{"d_model": 192, "n_kv_head": 4, "norm": "layernorm", "norm_place": "pre", "norm_eps": 1e-06, "attn_scale": 0.125, "bias": "none", "tie_embeddings": true, "parallel_block": true, "init_std_qkv": 0.0361, "optimizer": "adam_variant", "beta2": 0.98, "weight_decay": 0.064, "batch_tokens": 65536, "seq_len": 256}
MLP neurons of a small language model. Each row is named by its layer, matrix (up: input weights; down: output weights) and neuron, and shows model dimensions 0-191. Each number is 128 + 24 x the weight over its row's rms, rounded and kept within 0 to 255. Numbers have three digits each.
After each neuron's rows, "fires after" lists the tokens most often just before its 100 highest values on Wikipedia text that the model never trained on; "fires on" lists the tokens most often at its 100 highest values on Wikipedia text that the model never trained on.

L18.up67:144143130081158132126166123124131147149100131116155125131119124135136100108142160112097079110070146147115132114115135137090102128098125158180149119157121107166128106112103094126115150136137167146123137138146085119154141131162173097130161135115099135162094090109114150165114121149064135069122083133098167124117113153189140132123155134123123176137193141118103111104150168124160086153114090091106103138177159131123100142144110111152115154125105160128110105118144121157111153082162125144140131137119140156127132084123112123080128128127108134139119115103126141100121103126137134145
L18.down67:133108141148128186105122095119145067145097108134135143131119124145165112118122118134099187115148146112154153110137118109142159114174137092103125158108120145118098137139150129110083157126174127120134108123113113126139159137143107132074142135088111152125119106146126142122122145098131099129170148157171102135152127107106160100139098159124080150137143164136134106133119078145150137176131133142148122151054081118124101103125110126128113143079087096136084125112120173139157139116092134132124163116173118136102131115180131119117116130132132086128096166137132140141156164091115136175
fires after: ",", " h", " pr"
fires on: "00", "iv", "istor", "h", " repl"

L11.up206:113131105137106154168110126099156161145119185144102107113150082161130162159123133157127124150082112130140148141126153143113117131149137095143157108172100141170088114104122123106121134139169150112093141131110112085181110140109140096132108107161110079123118101117124135125095130161133125160135104078124154133109126155136128172103138146090061184159082130149142075141126093121132160146120150179138150122168130148128109118140125090110176143081118138121132155128125151173169093116140119118134171114148131122101145140114155127118151121161099123124109130126133112108132116101133156130
L11.down206:111133127145104129139139117111139148142107086140111129108146113144194151109115124098092116101123148107116144114119132139144157126103156118115108156128110162107179070123150128120172121105117161114152149119105131122179141134124113156144114117138113106123141153094163107158145110092188118150125153111159136077106138203112152164171131103117140149140077098142157113126121119127115112106145068143141120133095124136138138135114115108124123104200146102122130131114091162127174115117134139104133084150160134176074117137112117178152106108159100127127104153122137140124113107113163110126
fires after: " N", " No", " |", " M", " T"
fires on: "et", ".", " P", "op", "P", "ac"

L6.up606:127141181090106132174164128173145128142164114165133161163088149179147123132126118141080098145107123120075167148136106125117118119116147179130143139156178154139134121120074124116142156092117083139102103137139091163143138161160137122128155116116110159154110087137137109163168144088090157128125134124119121134122134085111130126133097129118154122106096112169121121141125110126106112091132148105098136136086123128125123116145126183101100091096138130109145147089145173137158113106115123109123152162136134153093112077147161141113133152159094133089120120142119113154164110116156131137
L6.down606:148103123155158140130127124118175128148101123106149154109095130103150150120155101125141137171129104158110124095152120138129105152127110152130144152157185159169120114133105141155135165110145136127142133171120144123112124130115142129111127080100135182102118136125139183133086060130104123113131093159159093157125135081166107112091137119102124131118083107090104115071125148146120136117150132075121152137089118130130100120165077090047121153134120125147160101098099146176103151118160102157143139155126121129144129137120110155126128122122119159150130122164153114151133148110119120143
fires after: ",", "en", "),", " B"
fires on: " with", " the", "'s", " on", " a"

L8.up286:157173152092133152158117144112146166125140154179154168107157117119124154156113162150074134119107090139103139119135134123113085124119138128103147114168153146158117150106078118140143137134081115098178134137101082108131166107090115094090104129146120118098127150125081105120122180124122143154114139150152167103081133096137082123132155186110119155136161093090126126131137055150103136111113111167135142143135081118116136121150124116085120187101152114135143129159130160139127138137141136119148118128146121149139144127127118117110097129156108130114156125165106108136117103100136154128
L8.down286:123156147118112122090137135141151145126119154145161144146145116166067147113121108163127149079096111105088150089152130117132152133171098157136131100128148132082109135130165115169111118113110129112122080129101112130115119148123151154121109112127147099147116145112106131090132051101163121159145134129138103088159127124117144144139110132161123062108188132152103099106107134129130101082094157191131159135131095130114158112122131133159123109158145130115136118120112120147127109162133143158098122116129117161139140146140180117114133155087126112091123136165130135177130162096103181124
fires after: " Ch", " P", " G", " D", "P"
fires on: "i", "ic", "e", "ong", "ang", "ene"

L11.up713:084143115128137130143115116084156132133129140135121119122122141152151110182170124119164133125112068115159076133121100132115103108138126109120145144184129114121131131126149107150102153122130160177094098127141117080156126155126159126163124114146144140116125115067119098094068103133150117174144165125148132111143148144128119176134147127164107144071125142091146145101133140137132161132114141131141135142146103117133116153128125149137160113093146121156105099114146137166085094122160150097146122093136143117126108139119134135120147137132081140122064137099162110153109138125112211080
L11.down713:141133111086175142099151161111107128156098088166108121124144135083143153141113152129161154193095156150131091095155100128164147143100120098124123163118110093128131114105150140098118135123096111122107088082119167135125121115125094176113141117129113130108115090107127129130141111146108103157109141144148121116181124133161119110126153163141131169144111123143144111109126150133109137160174134146126086155140151125151145135149176114141089144163128145124114116135183085089126139107129081078099142169128158074130090145128129152124094108153145095118133112180112113099137138114119119125
fires after: " s", " v", " the", "v", " S", " a"
fires on: "ent", " time", "our", "otes", "em", " day"

L6.up135:125097113114130107128146136141124190135158140143112155120127134099156134137069132145173124144139112125102080133126147157102126114117170168154142113130141136142149124131102123153124170094145147116097147119125123083160123139148161123128135103094110126165142163149083118140084160108123124136134123098088123107144156136140116109171136135069085081120119127148111107123150123063114097138166057122148172135118101121118113087116130081169106141103137130140149091152132145145127127082118170145125145179131113153118136078117141133140109145141121150150118099122117140164168103127142122159
L6.down135:134161123130137101071105136101157137130134161093132156165141119146141164089120089145118119135133118155177135111106134168129091109145128082122170119153125203132142135148100116108161195124119130144101157119169130151116121105131091139139128115085132082168122148133121162138096083158131129104149080122137103164159144156159132126112163151076110094104137136116101141144130149124147104109120120113118101145091082121121097099140111139133139145099159111146152108121115144134151148127132116138085123097141109144130152103122165165126160152118092117102098118139115130085155120133161153093
fires after: " D", " L", " l", " M", "H", " H"
fires on: "is", "ike", "ain", "ied"

L14.up702:101132145095107133154135097124153145117143137133166162126151155101126092132100121130156097128116136126098124145105130155126073121104165128116143175101095128150142118083067110171106145150101116171118089135126117112165126090159141151127143154067134130124142098144127135136128121092121153160147144114111128110135145105144109125132123076152128128116099135122115122112129115092179123145066107127143152127083112181159135147116178159105108096087116117106167165145132179150154135082118095099127128145117159103142144088098124144111129160118125150132133134128103144153139148134169170147
L14.down702:149147125137083078171121121117113106131133128136135137129094150123096137186173137134092145109126159141173102151134117136123131137105094122175157080187128133125110123116136143085122118143144097169113122138129127128125115139113085141135118082115090115107088079114132098102117108134162129115152121124122072136147091120119128128097132112127123167109140107146150161132131099142140095131089145176109100132113130146151164136151131142121136174138150163163130097097201119122116090138149149108166133117091109138106129151113151121136154132110134116110131117161201130113188124122101128119
fires after: ",", " th"
fires on: " the", " such", " ", " a", "ose", " who"

L7.up713:142118135133129099134150117117132151137162133127135172106129099126127141119126154141168143130100127161058124126103151144135073142154146101138152111161097101123102143140092121129106124104149115108114110102130124109148149109125164103077108085099121164100121164127079108126113154135135139191130128131113171096123135155134109055100129173089100117100143148123104119150176091093133104085138110144115119123119128167114103115123195136139150111096129114117136075157132149135150147098138105133113173132154090125129131161147115133139113145122128151155126126166139168191147121125121139124
L7.down713:144160107115075079110143127164170127140131161110166133098112117121132114109141114143078120114125129130153142112135106114095122149170123113163164126123116172132086105099139118105102150131144152137128116116129152129090145189103085104181110114115150103145182160131111067149140079133127151129147161121122131103130119107112140110111160149107142123103113107101099159129141149169093127107136154105138126146106105127168177140118133137054123112132132136152133115146098153143088167136135138133094160179128090164152140136141100132129143115130115121100167130083135127101125122120150124166
fires after: " D", " d", "D", "d", "-d", " l"
fires on: "ate", "is", "e", "es", "ist", "ates"

L7.up165:128162168114111143157099127111136155115131152113147118115125098066128127151117117129110120086128120175114123137129110169129119163134137141150122157125114124125113190112111143151112175087081110162106135136160073131113143154141129131101106179144156105166106103121184123150097158129095148175107126177104105108130172139101170107105143072112143131149128126135131090101100075144165097132109146115153116179111141112115102108136108121134143132114148134148138114141105142134138125162104129105145133118142136128137159117159180192124126149097089151121095129139126143136126116108109145104
L7.down165:073148183138141091173163139106146108133156160127140129142073124099126167129126144089124128126161123159117174132153102102138096126105100077152129161112116112108093162134125106103108149094144154129102144124106174127126114144136096118161152121132128126119149129129147132158164102158134138101164100109159102080128140116126155129123122146125116136145112139098109141136137177150124120130156071142167105142084125103123152121135132174097086117129116133123124111133076148128107124099123144086121114130185143181136142132154128135123107134162115122094085127136165127124106178092105081142
fires after: " (", "-", "{", "\\", " \"", " "
fires on: "m", "t", "k", "ar", "i", "b"

L15.up29:122151099146096104108117109142127113171084130128140110146119123103116093117110139179103091138126111131131095124154127136125080059096106130145165116172097113151136150105103098136110140142145126111141076153093129143156097136117089136115136098145125113117126137109116116129142103124135180173124138141166128101072128169113126109115181131095132121131089117130102150093081162148109135132131156090156101153143130168117118154160127167160136137116156100141203125135155153117129119139144126090148113129142137118116138112107113171085162131132144144108159141151147132124159105108184148117
L15.down29:105124124129142170079135095178137093120147171106102122134111153116112145068085100144158078093133137144091146109150095104150126107103100094130138095142170197076123148140159093124137108137116118119147116171168130160142140154141166158140137156104115147134071124163095093155121151092112133172093117152129117137166174102105100172104133123129171149085103134142118139150116083113126149131138075134146111143121104141121128116138147146131132107107155163129127133146103115130159106118130133132110146141136132128110135147129135179131136123120134094088119121126155122120119140157160130132
fires after: " was", " of", " rem", "id", " is", " be"
fires on: " the", "g", "ov", " an", "w", "r"

L8.up409:102172139103120116124126097123154111119140146141112146166089159119127126109114139155118126104145108172139141127134092165124141155088125128174147161110153101134150120126130160194104139118097114141091149151165134103106137096154092095134089159128120132114154092083138129146159133115126116121149144125092139076123146141184133137119114098126144137162118092178136145084151150172132124137138137120092138127130144110155111163146112116139099151136149105111113111120132119162102146108120074097099136132149112140129142153158187127093160131149127138068085085156090111138149138126100153093
L8.down409:091125135171118167131146144150158115131161120135132130088072117107130105128153126143128136139106115106129122137142161107164095131125157119120089123145124120115100162157171124094150137118122101111163117130041133169137150132110130126164134081147161136141095128130130122120096176100142160118112141098159079138158110139112125154107107177092123144109125127093122118155082122101124174155125118104107138122120137173094167113093138109122121143158083129129169183130093145112124114186098149123149130163118109155113118099119095137139121121154094101153144115154151137159094119136144109134
fires after: "|", "==", " =\n\n", " \"", "\n"
fires on: " ", "C", "I"

L6.up731:099126127092153154108122124162146126121091110109102173135087134128150122146109145119140080103134087159143111125135137160124152109119149178129141161162190145130178156139119125165091184138123106164081157083119145132141118164096092133129121155123129153120150111115152143123114118086104137160129126131144156173122074119126155106139104136144122157097104197128112112119123143102154110129118115125106136124116117145150140121120143173144103142133119093133125090084118136175087149111126087097136181113087110127144137150115151163124134136112112114109108128167117135159163102114098121103
L6.down731:109125185082141118109127156146110168146157132152160125134126121154133123097134130158141144068160196109090099148134148133128100148127106111167111145131114125098128127169170091108110112114173146104169119142081168157128139100124129146129152114141143131116131161110096124143103204121133111114077136112128116132148109167113124127131109124116108120136145105113135109084146082173169146133099126112144124139149100163124123123085087079119116137131127162084164120131154164160151152100143173125109091127140108136131108109107091156123122103134130129130111080123128097121111139116129117118
fires after: ",", ".", " He", " The"
fires on: " also", " This", " then", " this"

L6.up636:104117140106145135119099110100144102115117119117089140134128118124091128165103140171146132117121083126134149154142144117163111128139123113143121103104177098074127152117109110160120149169100154141136163127129094149133135163159101103119109137170163063069147145110176088129128123137126122156157109117150136100111152098202153111110125153121113149128117108154115136153126083144116088120106141128082180124140173100120138127125148096106134133119107115114150109141154122101118131103171149106144126094141121142127150156129153099088148118111105156133125097098139130175145145117126164195
L6.down636:099190109169140115117136096110134119130097153117142085137142111154130121149152115095147096161112115130129168113109144120122110063122122077128119109152137126129110168097134149160101096110127125145140143138109118109077151119110127110165132103129141110126131115091122135122114161140157113106143147104083134155138114197124122141133146118143148130127121161167122131150178153143165115144152131102148088142124113138105132101119125123130167124113075122172104157155142160141089105110088080117098102126100143153092106162136120170168141158101137161175125147113162167095145101125146116097
fires after: " p", " P", " com"
fires on: "le", "s", "'", "ing", "ed", "."

L11.up430:107141140140156123117167125103130132152108115150125121102123164126133178158129157104123140134145096117178174077148160185123078107131128141104129156117097099173128109094146103114125135090117132087080112128136092098179102099150128143098103149117109167133116137099114132131098155129117118172118131161137149099103129146125166167111118122100175162134146157097108098102092099114120133152137105116083144139105154142135106120157165139123120129092160095170129120136139137122135110120105113149127155090137120071113152158074145102129169158120119155141130116156152130105117121095146147132
L11.down430:139124102126150116162129138152218135145163102149087097120098112144113131123110127121103103081121128142157121127141120157124148152125176143136133120073140173095098120124133117162156145102089102156093113141120082115123097093131119116153116147151160118132142140141151110132085096130122124139123153088125144093087169134138149158124123180149127148160109099186144135158117126137119122121119067147114125148128115165169135137141094162119165107120153141115135134135102097139095133108115124149162115150086127130073128111124156106126115159140127125145084113143166139096097133123092158153
fires after: " th", " with", " F", " f", "ollow", " for"
fires on: "ir", "ose", "out", "ough", "e", "ing"

L9.up549:094159135138114101110139088161150173126142151136146143136124125074122098162122123119155119146111095107115118104115121143124086129118140076124122163118127136158153151106116098125110095139151105140082094136146092149149149127165135097136140141136151163114094087070124174161122108155106136139114115100118137125133156121120157133132145130087079121121134170156098115123093159110151154143108101105171126134148149140081123085152115121181138138101143177149128148157099152180151164105113143108097161183119142103135104124103155139128104167133105153143090133112159109149114110122144138130
L9.down549:133148097181073112115116068131162141092151118104096166080137147083122126164139112147093100084114103192144145097118165131123120135095145108173146138107131129086132115105136117086128145129149122145121129160105134135088152124139144102132121131132094139160088119164147148148106055158159143131111131109142126129151145127131140153101101156120169108121125143143121115137164112134146133123111123118149147135130129095143127171105122103136154083148145172125157116119146105178111103145156116128130141109112125162122120114109130190085131143151135087141086119093141121124135169119087128129
fires after: " |", " ", " m"
fires on: " ", "-", "6", "°N", "/"

L7.up193:147136158136115109154156140099095134151143141094138130152146110135113152147105163079143106182121130116097114094107109156110088161141101074155128144132157119117131124144071104173121104153102131127129109152135100109153080116160129118139151134101141109118118131123129143156149123167104187196112131097121136173105127118110109135122118152103105123135164152147128127091118139145146150147047134107118156105139118164127115103118139142169108100115082107102156150125123140147163120139119143105155124196144135149102123118165159118149106123109090138114109143105154105133134080131145152133
L7.down193:138093120144130154131117098134120074082151110115133111119117150151148137084129110140098167095136146124140137187114145120124157115144121148144103125124142137080094122109138132068177122109133154137122130144078123132127130138136152121116117148122125153132104165152133154127150102083130115145120095126148173115120096134176177103155134144141169121160142094121161082135107139112138081108165110159120144132169129106183134161121117128102132099168099117136133128106168051145142137173113160168082149140115139101104138100107127115168136128143110109125132119122082129139139090128118102121
fires after: " ", " |", "==", "19"
fires on: " ", "C", "19", "18", "M"

L9.up329:116126153101120142122123129106140148155134087142130133091138121122127141154117189143109136163098077147094127124140104154153133145119116141121132142136170122118103134140119169128122169133152101148170122118112077157144117089117096119133093106104154107086154141135107127172144161130143152129156141121111113126077119085122098093099150188123158175163145060111118095128125101116144131140097134155109164126144139137104092122160127149108125140124102124147127138133159131135143114131145110124141093150135159157123101136112127131104120124064130153105113165126164069195099108112148168116
L9.down329:146100147119164160140114162098149175115119129158137093137132127136138166129147125096183109125115160156132145153128132133106122127136119134114143072122092165125107180111143089108146128143125147116093123107133137098092151166087113115134119106139106133132110129089094125095133140078126146118147089124154164124150164102126103148145128143128120105183179152129131165180105159099065082129126136103110156154136144091130104108151120108132150095165096138121126129128094121129151159068102091128159147102118120172167141146114114101133124128114119124107123133135133102115190132146132147108
fires after: " Rep", " Ch", " P", " D", "ep"
fires on: "ubl", "ic", "anc", "h", "ach"

L11.up681:144163154116161116154134124152135110144153111125122121103127133055100129201098172130125106106106109131128126131121168084087107130101118105083135118146147119135121197121082138143090122125114129143130135129157077157131142175158097137134124144092105095081135102131118089145142121137126137122153174093138127089132161102156127075143131153140104138142152110113128099122132115137090091130135130130085114120121113170158137136095183123113170138129165133111141092139101159089113137122076132123119146126163128134135133164130146153159133124138110165142140103128107116177128141109109139132
L11.down681:110171141114093104083146125155139157115117105158117140129103128137138133114101116124130140152126157127136160148093087122132178158158104128151139129106111163138088113158091135155192104093069098138147111158111122122137165094124121119101134130169100105121142128124182119140131062076101141140109107155122154189135157114109120135096090146108115116089081161135138155104152139138150112102136121159122162163109134123158128120161166122108117136117140167123174173153134169125163111146139113120124082143122128136140124107119132107104106118090140121135131130138115157083096106131132118143
fires after: " D", "D", "B", "R", " C", "-d"
fires on: "e", "a", "o", "al", "l"

L18.up715:069105163138102118125105124092161103133098132152174118162159146125122123155144123135101131118103172149125185115100118101099133096088129123110204115138104107170128111129172139134140130137112179143131085110132140118090136097103152151080119137136135106125098108140118165128125119124103131120102124128178118130086092111161103110143104102119111161130117107139114152118130130142117113122151132104153102104126153128172128098146104146154144162108148106108119117103114147133109144128186105115065141126148128172094146150119128195131131156130130112135131121146171109113095134105173133100
L18.down715:158173096164112142165120140166078142097165134075134146134113125134133105082087097050134097156148115171125082139136131128131143129165128158110131112110147126120122145133117151119163132132129104146137144135151111137119119171155114105207117134127100172154108144132164105123109150133150123133098124153092128137125159102082143098140143123132154127099093186120134101154110085116161096099126146090109137143095176153127100107151119106132143085156127138148120128168128147097140109126100121167159121126137090108146108152127147102102149105108126117112117135161116149148119113122137119152
fires after: " be", " is", " was", " of", " are", " been"
fires on: " the", "g", " con", "y"

L6.up745:103135134129097108119107154115135107139094140132104122121099092150155118179103154141143137079126116126105106135112153191129148126110153132116139094139127070124153158127104135117124138131103125115123160153114109121152141134139110143119114161109148123128135102097161087155107158112156131134122112125115151171150148110148146102183098090169118146154109130147120131156072115139080104161120105128086086129146198105104116082130134057128140134126120121149176145151161153118127130108130106122173127103132089113121135167146103077123127139110145157142112171119170103116122135114102154148
L6.down745:134112110106115137097148126151106113135107157104147134145172097103072131066124117099125112149160093137139126139139101123130136119131153126143114116129141155100067134111110108158129142091136112068114115140135133157140162128121147151148112128142121119120122077139118162135114119152142140147116144147149169099122120122148093115128188154123142101137099147153122148099160121167152112092150104134106120116162129192127107136119148164083130126124129088135127106147082130156109132077121104089158114161144155130097100099117154151122153149090161124128113150177161164173099091146084141147
fires after: " P", " p", " O", " B", " F", " f"
fires on: "ed", "u", "os", "age", "'"

L6.up36:133163158093146087117144125110139137170128138126112143148112131110101120132106132145124111147108080174162121112152126123135144143097095083137145153117179133158114130148099149142119114150117133177147142165119135111096129161081131086131105129149139111125144111105150153146179089121130115144116133125103100125106183095130105128147104143071150160141121060147132160109119103155114140163076129135125129131129108166129140153138124114095122118110117118113109137123127120147173169157134094081082187126159126125160133137134131133108119139152125138083088159158144133091070122112107149100
L6.down36:101141124113101149151116110122165124117121147104176122125104164154109126145144142119156127136120145145145120191148096121118051118145133139139065099166136155135097179116128165128105102114098146117116167129117100088153102141142118138108140123203174137170133123140074151098140111100132156154138150142106133072140100184133152163155115135109124150121106114121133148102122123091108118129113108161097090130136090135129122124110120158111150122154112139156164101095118121127089142139119131103136095128124163106138127115150107136118153169123126093179138127123150114146089110151107099114
fires after: "==", "\n\n", "===", "\n"
fires on: "C", "P", "O", " describ", "S"

L6.up666:126137127107140149145109115123167139145079148130140105156101117101134112182137169104154171155133084128130163153153134120146084120099104117105134155141153122120136139131115111177119084116108135154107112138106072110123105161101147110120096139148142056145132112084138095167084115090127128144162143108161184121093168137124150143114119129088140161134103126120126148141169129157102144116103109133106090163122095166122120120124128138133112106109103116172105114132114143139132127132132106092103102148139164137148138159157144118130142143088118129200108128153117139093131150114120182117
L6.down666:114052191103088091159132105104165156139109135134106142155103156123132136106095107137105138139127124143123149147110128146114078088175127118113098122108142147168146135151079121161097154108165102127107103118145135124109141130126127079129104131125144105090145127131124139160137170134140145145158150112139118115113141126174155121167144138120153138147125121137168130142113154132155107086081130179099118102118120157109147105131106138131113115099140116129121115121066162134153095108128103131128111150138117151155124160097143111126149133087121141096094146161148114123141129218105164124
fires after: "S", "R", " R", "P", " N", "=="
fires on: "H", "h", "e", "em", "&", "ath"

L15.up217:114119121120136096112148110118124124171133110136142122134098132166185123158119159138111131146104147126146139108110108133158148137157088070076153139105133102148131124105132111150125129122172141119078116125116128120087131125135104117110087155077112132098156148159147126123128109107120165120125158146141131147104148095105159121135110095120153192165113109180104109114119138115154130126061140136089153111112107168135105103173126136124094135110157093115164079104164140171092112119160107120158144084129144124117143162133152135105132109097188139105141107132124134111126157107137174140
L15.down217:135170111124132127138141113141113162124096110148164127148109149120182154118135149147153065118123086137149131142132129141116150137138126109138125176125131136182176130107108137123106151169172133147101155160148125083123119126089128100116088141154134133105099085120181141076071093128128138139120175123114116154107131133100105153124158150129140144164097154124149133127174099104135121112139102140147148118170100168109143076146112107077118111121089124114158142128142117098108120149157109093149105137108136110105150093120098125087169086142168130116136122146138115153095112154119111127
fires after: " in", " In", " L", "ut", "ect", "iber"
fires on: "stit", "iber", "it", "en", "ar", " ar"

L4.up746:144162160142103105114140134174128143113127168119131151162124129077146123147124130119109121135082085175135118163172139155106085173127112141146141110117142139127132131101108095142114159104111083122118128125180144146145135158107129142156091172125105086156114108132149084136133123054141134090104118111135128100138155139122168125083109138131110123133082105096123126130141086139167136133152179112120147160156146101172133156141148099133090152123144104130154127149095123115131155128088138136159195128136129109132135076161140127121160143122151152124112093164135105130089139109115143123
L4.down746:123160162104152104151109134154144176153157115099123147133118119098094122128104115179127105110140119134155137125145112108123142186085118123162153145168088112114112137134104126063141131061157117135116161097087145105153118153134154096146140112127158143086138162147187140180130155141103126140114103133180081123150130119111089102168108141103107140101128153124135116122120129122102121116075091112136141141161112122163138073109166146136117161126133134158171121136133125141105149113102112110129115157148137156139143094126109145108123128161124134083069114148124133115143114104115130113
fires after: " (", "/", " \"", "-", "\\", " $"
fires on: "t", "s", "m", "or", "n"

L6.up670:099166103117129078117135118136134126132069130099133157123126119130068106147145148145168120089125108155137127140088112153164127180120153152101124145158125080116163129110113153148095140164134154141146141125109134094161140096154142136160111102160157147139150133075150119111051112071167108140152125123117162143118150090153133152142120097173109157106103146116126102136131085093137162125102103144107126123161151128159137139121156101135136145116118078112087107175140125131126134145125169128089124088150156128105127126137142122136133132090124142165121104127169140138143145103115149129
L6.down670:132154152136162129156152093115132077110149148101119142144152127135131112141161134123097159153093115102129158113134128107130149086097144129158094170142134105130140084088141134131121111122146099121164128117094148112137159102129110134128137104114106127075101097128154132129130165113134071122145116096132150124161121133103131092094159161162116099130095084113142135113143128153140127171174106095149125100155150126103113144097150147111145155149073186114147117127158089110129155134128089134144111158148145154098160168085123128155120108136110191109120127104163166078146141103149133138
fires after: " v", " p", " St", " pr", " dr"
fires on: ".", "an", "le", "o", "act"

L14.up511:120127144127129149127165129124100130133084130190132142106109148139162156124122128132132124166072106114098135140125136110118125111132112142106088127165154122144135134120132064151149150102137148158104143216135163156146094052105100125115111163119114148155113141131123150121109126168111155120108126136097140160103132145133091133151113161118128132097091111127103146136096126137126135099135101136115152153138132106120110078167195136148121124135128146145153119163142139126093100110104143112161140163111126094097126139150202139135102141116126136108133134135133141087130077102175135099
L14.down511:130102103133107124127098122124168133137147080083099107107116099125154119125159131145111134103100105168115102107090136134106115136156127119115083098102103188102129097155140158116143108145138128139144116112095127127184128150157129164103160101139125119128134150105136120107094114128120123132131128129173124145167099102184143168107127113111107177147172136166142113126134117120146077149123139171136150094124113121128132114102080108159114084152118119152127141133162121121115154111149117131186146147123127130178140098095147093128159133175101141136159101094142151113080092132101178127
fires after: " |", ":", "id", " in"
fires on: " ", " each", " a", "\n", " (", "ae"

L11.up705:116142081132164122137164123139164159132119138123178144132100137098129156154149132135148122139107106139115145131149135097101130152124148178121141131144090090126160161119135063139120091090123135107102122188097122124138107157092155131043085113142102131122120117105136127098062130115146178165115142143175167126112160133137159128133130136118148133112099137118109154133134070123134119098141096108107100114139131127154133132137142090111120167132139125114147060154111133134093085152107128121146127126125160128130167141128152134125140146103146137153141148114133091164112159088116149094
L11.down705:142145144142128131137129143120116102138135103140109087117153189142108124053092153093141107108146116141115121168164122146128142187142139152129076144125120137102085104129157123169149147137123076156126118135122100108151120103147147133179139151122133084118111102105117119135167076125102122112131150158105153144131108141106094147123129131171178090138116122117148120114076156125177089157100142097129105153174116126119148126131165150174136135117095143084173116132087112130143120118085129152118150138146095130108145146105134136113128137161153146134123138105124114120100141126136111065
fires after: " f", " F", " def", "f"
fires on: "e", "re", "le", "r", "ir"

L6.up150:093129173097159128119165086130146115118111144163160114109135099121201126130120162139128089127104112106164092124125134139107140188137161150161135109117174138130130135104116120100104178119147137125140141115120142121197144141116139160124128177099103127147151132122153143137126147095148102144142096097119101117131113112145114102144108168140151100107125166142112113172129089119187118123108153104098156124083123120119135166092113126166117138105112135097148115101129144132136144068140075122129103091156118119141121098112127123119113149151147137126064144177123093110152133118134110119
L6.down150:127123129144156139077129102115086143122153117131164154138107114146118134138136112108120133131154131147101097132104162104112160146124183115157087174073139099127151113135151126140103150152168142129114118117109125184163126135143148103103106123102122111123115163186129136127119101135099120144085086173135085127148097093138128162134100103148118181131060122114131109113166091111124118136150161142145137089117098168143141105104136153122120134118114156131147092167119130176120125109130157110129110120152126122106106133164067137123108095148113150111127097183141153089133096144126151112
fires after: ".", ",", " m"
fires on: " This", " but", " this", "ilit", " it"

L9.up442:116130151115107126109134121149142116125140159140102121119131166096143143147168129112176152154122100106142148084104112134141106149154118157133114102136118138119124103080113102171137153123156147107066087155117108134131153104136125081139107122096122130141132107098139148128121148157131139086121168107167110142125104103153150132165129181099131188145119164157123104130088105127113143174118153144143090136137182139097140116113146105129143135101109080126085116105103156144137173117141155106112153169092123140118124137096139142159125144131152152146117120145178130191130120089168105172
L9.down442:126183117132118148115086184112135111167137165146110123119126092108144136106141146171115187171149153141126121091130120173106159177111115142140119096081159156076110118117138137088115100112116146085150119129089149102115134142131159148112138133134081133128164151089138105108150125139125122144132127118136089143128144133173141184123128135127130125154094133083128139106163081131133129094154090154129119126164132135167117153117108120127112125163125114149162145121107137160090104146079140108084136097134128132157165141105136119126101132096133098162088113127092126101114137103132158163
fires after: " |", " ", " —", "0", " A", " H"
fires on: " |\n", " |", " —", ";", " "